Part of a small language model's weights.
Size: 11 layers, 8 heads of 64 (2 for keys and values), MLP 3072 GELU, vocabulary 16384, 51.3M parameters.
Training: a variant of Muon for these matrices, 577M tokens, 8800 steps.
MLP neurons of a small language model. Each row is named by its layer, matrix (down: output weights) and neuron, and shows model dimensions 176-239. Each number is 128 + 24 x the weight over its row's rms, rounded and kept within 0 to 255.
After each neuron's rows, "fires before" lists the tokens most often just after its 100 highest values on Wikipedia text that the model never trained on.

L5.down1790 [175 158 113 148 125 153 168 128 121 151 121 125 112  80  78 180 132 161 117 126 126 117 126 125 134 169 119 130 116  84  96 124 138 113 154 122 160 115 137 125  80 121 122 155 122 129 103 131 162 143 131 119 167 157 139 159 138 119 120 131 120 125  98 117]
fires before: " ", "\n", " |", ",", " \""

L5.down2984 [145 153 133 106 120 130 163  79  89 171  91 112 103 135 109 116 124 130 152 133 112 145 126  89 124 135 121 165 126 111 112  93 115 139 137 177 106 140 127  97 129 132 162 122 147 131 103 116 112 155 158 117 103 138  97 110 168 110 175 141 107 123 107 157]
fires before: ".", "6", "4", "2"

L5.down2769 [160 112 123 154 102  98  94 103 179 120 155  79 135 152  96 151 120  91 154 108 102  94  89 166 143 154 149  90 134 135 158 146 113 146 125 112 113 126 138 127 166 129 125 156 127 137  90 113 138  82 106 103 119 137 131 118 114 106 115 135  84 148  72 151]
fires before: "\n", "===", "-"

L5.down280 [147  76 160 137 132 150  85  64 114 157 137  87 117 169 123 144 120 125 104  96  92 129 152 142 109 147 143 149 124 110  88 162 110 151 131 131 152  91 148 120 121 129 118 135 153 129  84 145 145 141 116 151 115 122  89 115 122 141 106 129 142 129 104  94]
fires before: " |", ".", "3", "1", "2", "4"

L5.down2687 [101  99 122 101 170  98 167 140 122 156 137 100 131 143 120 138 168 158 121 157 124 126  99 147 112 158 112 147 175 152 131 118 130  79 121 154 114 124 145 170 136 168 125 140 173 123  96 143 132 184  87 125 136 135 120 110 164 109 143 147 120 142  99 109]
fires before: "9", "8", "0", "5", "6"

L5.down1478 [171 104  64 129 152 160 104 125 169 117 106  86  94 150 119 108  92 130 119 132 174  70 101 142 122 155 125 163 161 156 156 160 125 106 150 144  93 127 105 158 107 115 101 126 144 125 152 133 165  82 111 106  91 156 180  92 153 194  97 150 107 110 182 126]
fires before: "==", "===", "-", "The", "=", "|"

L5.down2530 [151 126 109  90 172 108 130 121 147 113  60 128 121 101 102 159 121  77 144 157 124 144 125 149 110 175 159 131 141 128 148 138 154 117 128 127 122 122 138 157  82 137 143 102 106 114 123 121  96 141 122  92 137  85 123 117 140 141 157 117 124 145  86 116]
fires before: " |", " of"

L5.down3036 [122 128 130 137  65  80 140 145 114 119 150 129 105 167 165 120 137 149 119  76 152 117 158 105 155 160 117 145 148 162 130 137 141 112 181 124 138 114 112 127 133 141  93 120 156 138 119 126 161 131 138 106 123 102 129 181 116 180 172 137 148 126 137 156]
fires before: "9", "0", "1", "8", "4", "7"

L5.down1363 [137 102 111 106 138 111 114 123 128 133 100 142 135 166 132 175  99 110 102  94 119 110  90 139 134  94 117 117 119 167 128 109 146 108 124 122 128 131 137 119 127 135 111 134 130 113 144 162 118 108 135 154 152  75  97 127 124 109 109 134 106 141 131 102]
fires before: ".", " (", " Pra", ")"

L5.down2402 [140 139 141 103 127 131 140 124 170 147 114 138 103 171 148  83 156  88 103 172 157 159 134 117 115 131 142 123 150  96 155 125  93  67 127 138 169 117 178 149 170 142  57 145 145 145 136 101 151 116 101 122 143 141 117 110 120 179 133 124 121 125 175  66]
fires before: " |", "1", "N", "5", ","

L5.down487 [154 104 115 140 155 131 138 126 114  71  98 153 113  92 105 143 116 157 128 146 163 167 119 147 159 133 128 170 123 147 193  76 112 138 122 166 114 141 130 153 144 102 144 124  74  99 158 132 167 128 145 132 143 109 158 129 112 113 123 140 161 149 133 148]
fires before: "0", "9", "."

L5.down2914 [106 139 185 117 136 169 157 157 115 128 163 126 138 141 160 134 100 126  93 121 133 120 117 117 113 162 105  77 165 134 111 156 113 107 114 154 131 156 153 120 128 151 100 135 132 193 127 164 126 154 123 152 129 116 116 111 122 107 117 111 179 138 124 172]
fires before: "\n"

L5.down1694 [129 163  87 122  71 160 136 143 129 106 137 123 129 144  89 120 152 157 141 150 133 138 130 125 133 116 141 124 128 126 123 143 129 153 125 102 133 172 131 127 111 155 119  78 151 118 138 113 151 113 147 135 125 110 128 170 137 114 127 106 143 147 132 169]
fires before: " ", "2", "1", ","

L5.down1323 [136 156 130 108 134 129 101  84 145 104 123 119 148  88  88 119 163 126 120 115 109 161 125 138 115 131 160 124 135  92  99 143 119 121 145 100 117 134 121  80 102 111 109 131 130 122 152 164 152 135 137 122 183 128 136 134  99 139 148  83 134  77 118 128]
fires before: ".", "5", "1", "6", "4", "\n"

L5.down1899 [132  61 114 139 156 151 126 126 147 147 126 151 127 128 153 107 136  98 118 135 123 124  81 161  93  91 158 122 123 114 145 116 124 133 135 150 132 154  79 133  91 120 113 100 167 112 116 158 112 130 111 136 149 114 168 105 148 199 174  96 136 104 156 115]
fires before: "0", "6", "4", "3", "9", "7"